Part of a small language model's weights.
Size: 15 layers, width 384, 9 heads of 64, MLP 1024 GeGLU, vocabulary 32000, 43.3M parameters.
Architecture: rotary positions, no biases in attention or MLP, tied embeddings.
Training: a variant of Muon for these matrices, 523M tokens, 8861 steps.
MLP neurons of a small language model. Each row is named by its layer, matrix (gate and up: input weights) and neuron, and shows model dimensions 112-175. Each number is 128 + 24 x the weight over its row's rms, rounded and kept within 0 to 255. A neuron's up and down rows have the sign that makes its largest values positive.
Before each neuron's rows, "fires in" lists the words (lower case) most often at its 100 highest values on Wikipedia text that the model never trained on.

fires in: "was", "is", "been", "usually", "but"
L7.gate94 [172 113 148 145 129 137 136 138 112 124 163 121 131 168 142 117 146 166 148 172  89 127 137 138  70  97 115 144 100 126 101 102  74 139 138 139 129 147 112 118 138  75 131  96  72 141 132 144 144  75  58 107 107  92 129 125  93 172 161  98  83 155 116 141]
L7.up94 [126 140 125 140 167 181 161 135 105 112 164 102 121 117 137 151 117 128 135 144 146  78 116 154 126 105 121 146  97 159 106 131 130  59 134 141 142 159 123 112 115  90 116 109 127 100 127 129 135 138 114 140 145 156 141 141 122 124 132 109 128  96 123 182]

fires in: "both", "these", "of", "other", "two", "several"
L5.gate781 [131 103 154 119 144  79 145 134 121 142 100 143 137  79 136 156 191 105 145 144  63 147 107 167  95 148 134 104 117 146 131 106 144 101 103  95 124 117 114 137 146 163 152 103 112 112 108 120 142  97 191 146 151 161  95 128 146 120 140 141 138 122 145 174]
L5.up781 [157 131  97 162 134 124 149  87 112 111 124 121 144 100 116  86 169 188 132 138 147 102 126 145 149 112 120 130 157 152 123 142 123 124 123 143 129 133 147 129  88 102  94 158 163 116 122 181 113 131 156 190 122 144 151 123 121 135 148 146 134  85 160  99]

fires in: "of", "other", "local", "various", "new"
L6.gate108 [ 83 124 113 149 111 116 160 107 106 109 144 177 140 114 103 151 161 103 121  76 131 115 143 131  97  94  95 139 154 116 117 124 110 130 114 162 138 128 125 121 134 148 118 124 107  55 128 112 128 123 124 116 113 133 106 136  94 155 117 107 156 100 132 144]
L6.up108 [107 114 107 130 106 113 121 151 103 101  98 121 146  77 138 118 144 156 139 108  82 148 152 158 141 141  98  96  95 162 102 108 112 110 125 149 119 167 125 120 142 102 115 137 120  88 144 168 105  92 126 172 155 110 136 164 106 119 139  90 135 118 138 107]

fires in: "a", "later", "for", "of", "to"
L4.gate950 [102 157 135 148 137 163 143 151 113  83 116 146 136  97 112 136 157 133 165 121 148 104 101 151 108 144 175  93 144 101 148 130 114 139 102 129 103 118 136 127 138  52 125  92 157 107 135 119 100 114 172 143 118  89 116 111 137 112  59 109 109 143 138 120]
L4.up950 [113 150 121 101 152 123 133 114  91 112  88 105 167  68 110 135 131 174 118 118 151 130 132  90 152 130 118 120 115 146  95 146  99 148 173 161 143 146 141 131 124 120 123  94 119 108 128 156 142  93 137 146 158 133 145 148  97 153 119 157 118 140 127 148]

fires in: "to", "of", "for", "on", "towards", "is"
L4.gate100 [111 123  84 139 122 139  98 138 122 131 139 115 111 106 110 116 129 115 114 132 119 114 149 163 118 110 153 147 104 126 139 107 168 127 111 166 140 141 104 113 107 109 184  87 185 115 123 160 145 101 137 120 127 115 143 135 101 127 118 142 130 124 120 104]
L4.up100 [116 137 151 156 113 142 141 145 117 157 154  88 111 115  73  73 109 143 119 134 132 114 151 117 135 100 106 108 117 123 125 138 186 100 128 165 120  92 129 151 115 131 105 138 136 107 131 162  92 108  92 132 119 151 144 155  80 116 134 174 120 112 164 141]

fires in: "to"
L7.gate196 [159 112 113 124 146 138 124 121 115 110 117 109 122  85 138 129 115 178 129 147 144 114 126  96 118  96 112 133 126 119 122 130 154 141 106 144 102 170  89 139 104 118 149 101 119 136 117 178 123 137  98 128 135 144 165 131 138 107 151 175  96 143 125 111]
L7.up196 [136 102 131 140 170 117 119 159 126 127  87 128 163  91 131 123 117 158 133 117 120 123 153  79  97 138 119 109 114 122 139 116 167  97 108 126 208  97  80 135 136 126 114 145 143 131 117 135 132 149 117 148 134 128 129  97 100 147  90 148  97 118 146 119]

fires in: "the", "during", "of", "in", "several"
L6.gate44 [120  94 115  70 130 136 130 134 143 103 158  92 109 141 145 146 156 127 132 160 116 138 101 129 117 146  68 191 136 135 142  60  91 101 143 133 142 116 124 122  98 156 118 155  81 108 137 131 190 181 129 142 128 125 182 100 138  86 114 157 156 124 158 112]
L6.up44 [130 104 100 171 105 133 171 136 139 121 116 118 197 159 140  90  94 117 120 113 100  99 148 125 101  98 118 154 105 172 115 187 118 146 127 154 126 184  91 144 117 138 101 105 134 103  78 140 130 109 152  88 157 135  96 130 145 105 148  98  93 128 106 108]

fires in: "early", "late", "during", "of", "the"
L4.gate375 [136 110 116 126 117 117  83 118 144  71 138 137 164 115 155  92 120 151 175 122 124 122 165 119 111 117 106 125 158 159 151 113 181 118 127 107 124 130 112 156 167 129 104 147 110 105 142 120 177 135 114 163 162 141 165 124 157  94 131 182 150 133 149 130]
L4.up375 [162 145  98 163 121  95 110 142  94 130 108 138 120 104 176 153 131 140 118 114 162 138 113 127 122 113 139 148 109 114  96 117 138 120 127 126 146 175 195 185 147 138 130 124 129 105 121 108 160  90 148 111 138 123 117 138 170 127 118 154 126 112 135 117]

fires in: "in", "on", "to", "from"
L2.gate679 [ 88  85 142  92 144 156 140 152  78 113 111 104 146 183 138 118 153 157 153 118 125 160 141 120 171 132 121  84 138 136  63 127 185 104  91  97 149 126 127 112 140 103  97 145 150 158 124  70 107 133 130 127 117 133 152 133 141 138  99 131 118 133 135 101]
L2.up679 [169  91 127  83  90 150 126 146 114 127  92 142 131 112  98 113 127 117 161 147 121 155 168 112 161 154 133 124 151 104 107 118 157 142 119 121 154 105 139 125  90  94 118 141  83 137 118  87  98 140 124 104 120 112 130 126 123 116 108 139 147  89 126 141]

fires in: "the", "of", "that", "each", "per", "a"
L4.gate996 [116  99 151  93 144 128 153 112 169 145 137  92  67 105 155 116 158 104 131 135 113 119 136 116 158 163  65 123  78 128 153 114  95  92 135 111 141 146 110 133 124 169 126 123 122 104  93 147 124 159 130 100 126 114 126  94 120 140 107 130 132 164 137 147]
L4.up996 [123 109 128 135 126 113 125 107 124 168 114 145 133 168 114 119 164 126 145 157 118  80  39 135 102 144 142 112 106 121 121 176  88  99 120 141  88 127  90 155 147 151 124 157 113 156 134 123  80 196 131 113 146 107 162  97 152 115 128 105 150 111 146 152]

fires in: "a"
L2.gate540 [117 106 116 169 147 120 127 137 124 132 188 146 109 150 115 127 152 130 110 165 137  97 114 152 123 139 141 138 122 141 142 127 133 132 117 131 107  94 148 132 100 105 127 140 171 139 132 107 121 130 138 157 100 168 112 166 118 133  73 132 144 154 152 130]
L2.up540 [157 120 159 130 148 145 110 138 143 147 183 138  89  89 134 109  86 113 117 104 170  98 127 130 126 140 138 126 129 145  89 111 119 123 176 173 135 129 135 154 156 149 127 108 142 115 148  99 110 133 138 137 128 175 150 100 139 131 141 150  93 167 114 117]

fires in: "a"
L7.gate352 [129  99 148 123 129 146 121 111 177 150 110 140 125 139 136 167 143  71 123 117 150 112 115  98 138  97 121 151 133 181 160 108  66 130 150 120 148 171 111 103 108 127 165 152 180 139 155 136 128 141  86  95 100 103 170 158  94  91 107 125 100 127 167 112]
L7.up352 [126 108 148 109 140 121  96 121 147 148 139 115  85 105 143 135 116 127  96 107 134 114 134 115 111 162 136 101 115 149 116 113 140 114  82 113 161 139 130 168 134 129  96 142 171 125 153  95 132 168 104 128 115  99 116 143 123  74  86 146 109 165  90 109]

fires in: "from", "to", "after", "of", "at", "during"
L7.gate154 [119 128  96 109 129 165 105 129  90 165 144 116 148 106 115 136 118 126 112 155 106  99 105 164 124  69 135 140 159 145 120 143 195 104 125  97 139 108 155 142 140 138 159 184 144 158 129 106 148 119 142 124 144 148 127 145 161 116 141 147 145 149 136 129]
L7.up154 [125 127 138 124  89 140 139 124 173 140 140 126 125  83  93  90  67 111 124  91 130 111 101 127 120 140 141 112 107 119 127 105 122 125 143 111 133 118 102 163 113 122 132 133 154  91 148  96 158  84 155  79  98 121 173  96 136 143 125 101 120  80 127 133]

fires in: "he", "she", "the", "her", "a", "his"
L6.gate631 [124 119 129 146  64 133 136 108 154 109  94 108 143  90 140 137 175  98 126  78 142 146  80 135 131 138 117 157 129 136 100 128 137 171  83  89 125 109 114 141 131 109 151 170 173 118  95 127 110 132 138 102 117 155 148 126  96 159 129  93 137 116 162 147]
L6.up631 [136 169 167 118 154 146 145 116 142 170 103 110 120 127 132 114 131 139 112 148 143 132  85 106 138 141 155 119 128 133 137 113 127 115 133 153 102 173 102 143 126 129 108 132 128 107 151  99 139 174 141  90 109 134  77 127  97 127 123 147 118 152 126 120]

fires in: "of", "to", "despite", "the"
L3.gate774 [129 127 160 104 139 146 143 132 114 102 166 121 138 143 114 139 109 141 110 111  85 130  93 152 133  99 124 135 107 115  87 124 170  78 149 106 115 169 203 128 159  84 104 139 127 126 117 107  95 125 138 149 135 143  75 136 158 132 148 135 149  96 144 131]
L3.up774 [148 143  81 128  97 117 145 138 121 127 146  97 152 126 166 139 119 118  97 143 155 140 129 165 143 109 131 139 163 133 121 133 132 124 150 125 115 129 136 133 128 106  91 159 150 128 150  65 142 125 115 124 137  81 115 133 122 154 137 123 132 124 123 152]

fires in: "been", "as", "a"
L6.gate665 [ 99 124 137 132 131 147 123 115 145 145 157 155 127 129 148  97 123 147 134  74 141 147 143 151 123 110 142 134 123  74 131  94 109 151 111 114 149 119 142 143 105 172 104 109 132 124 126 144 132 138 143 110 114 126 115 134 118 160 122 106 132 103 158 106]
L6.up665 [ 87 126 106 124 118 139 121 154 142 146 101 129 120 120 106 115  82 136 144 122 142 136 122 144 103 101 126 134 116 154 137  91 107 150 115 104 103 111 116  76 114 103 103 118  74 153 104  74 175 130 100 138 114 123 119 126 115 123 148 115 111  89 130 119]

fires in: "as", "in", "on", "written"
L4.gate144 [ 89  97 153 120 137 118 129 143 143 115  84 142 133 113 122 111 145 107 105 181 117 130 142 157 134 117 173 116 168 144 146 121 101 130 120 133 140 122 143 171 137  88  98 125 142 119 150 118 123 135 105 102 171 114 161 150 143 139  63  87 132 129 157 126]
L4.up144 [123 139 145 117 110 146 127 155 152 143 140 129 166 100 124 111 155 119 100 131 156 140 144 129 124  96 146  92 138 132  99 134 138 126 103 145 138 128 111 170 136 124 164 103 102 143  85 124  73 156 129  84 117  95 118 100 136 130  97 121 113  93 156 102]

fires in: "was", "be", "is", "highly", "most", "not"
L10.gate537 [165 168 148 167 132 113 139 138 149 127 129 130 128 158 139 132 142 130  97  93  97 117 114 130 180  95  77  97 141 131 103 110 103 143 127 160 109 157 149 145 156  78 129 100  87 126 183 122 185 125  93 159 144 111 138 127 142 185 137 146 142 136 124 136]
L10.up537 [107 140 131 159  93  96 104 126 133  95 161 151  93 119 142 153 119 118 117 133 111 107 109 117 125 123  70 118 122  89 117 131 121 136 135 153  85 148 119 148 108 129 131 100  98 114 101 139 120 138 121 153 113 131 178 112  98 145 121 126 158 167 101 139]

fires in: "were", "of", "was", "in", "have", "a"
L5.gate346 [112 127 157 169 140  97 129 143 132 160 163 136 115  91 122 129 130 171 111 162 103  88 137 137 139 126 135 159 110 122 121 125 125 188  83  95 108 146  96 141 136 133 124 171 137 130 146 169 104 100 134 107 126 132 136 110 143 138 112 131 117 166 107 169]
L5.up346 [126  89 136 143 111 142 112 118 134 116 104 153 141 141 105 106 114 156 118 128 101 157 107 121 147 108 154 131 130 139 134 174 159 135  90 155 130 138 127 112 138 163 124  69 108 108 157 155 101 128 127  86 148  93 162 125 150 150 100 135 153 122 116  81]

fires in: "as"
L3.gate979 [107 120 161 118 148 133 165 127 116 120 119 135 130 139  98 125 106 167 127 137 104 164 142 129 122 159 142 141 113 111 120  87 111 136 135 133 181  86 139 110 117 136  69  90 117  93 139 114 157  85 147 166 128 130 130 154 126 167 107 122 130 124 162 144]
L3.up979 [125  86 125  90 148 158 128 140 134 124  82 128 111 116 126 116 132 154 137 126 151 115 149 124 147 147 111 121  99 107 108  87 145 130 128 134 150 143 125 128 167 144 136 127 131 105  42 171 157 185 116 119 121 130 115 141 145  89 145 109 139 111 157  84]

fires in: "of", "by", "and", "to", "a", "with"
L7.gate948 [133 121 103 115 157 158 122 137 106 113  83 151 110 104 133 130 146 177 111 131 116 121 108 142 128 132 136  72 155  94 131  92 160 115  91 132 144 160 178 175 133 139 145 114 177 120 148  88 127 156 156 104 117 140 124 150 160 124 126 168 124 119 161 111]
L7.up948 [144 135 103 133 131 146 188 131 115  82 123 138 114  99 177 148 147 127 111  95 106 103 138 137 123 125 123 137 142 131  92 116 135 136 112  98 159 130 178 145 123 117 103 135 127 100 154 128 149 133 134 176 124 105 134 153  92 126 136 129 141 109 128 118]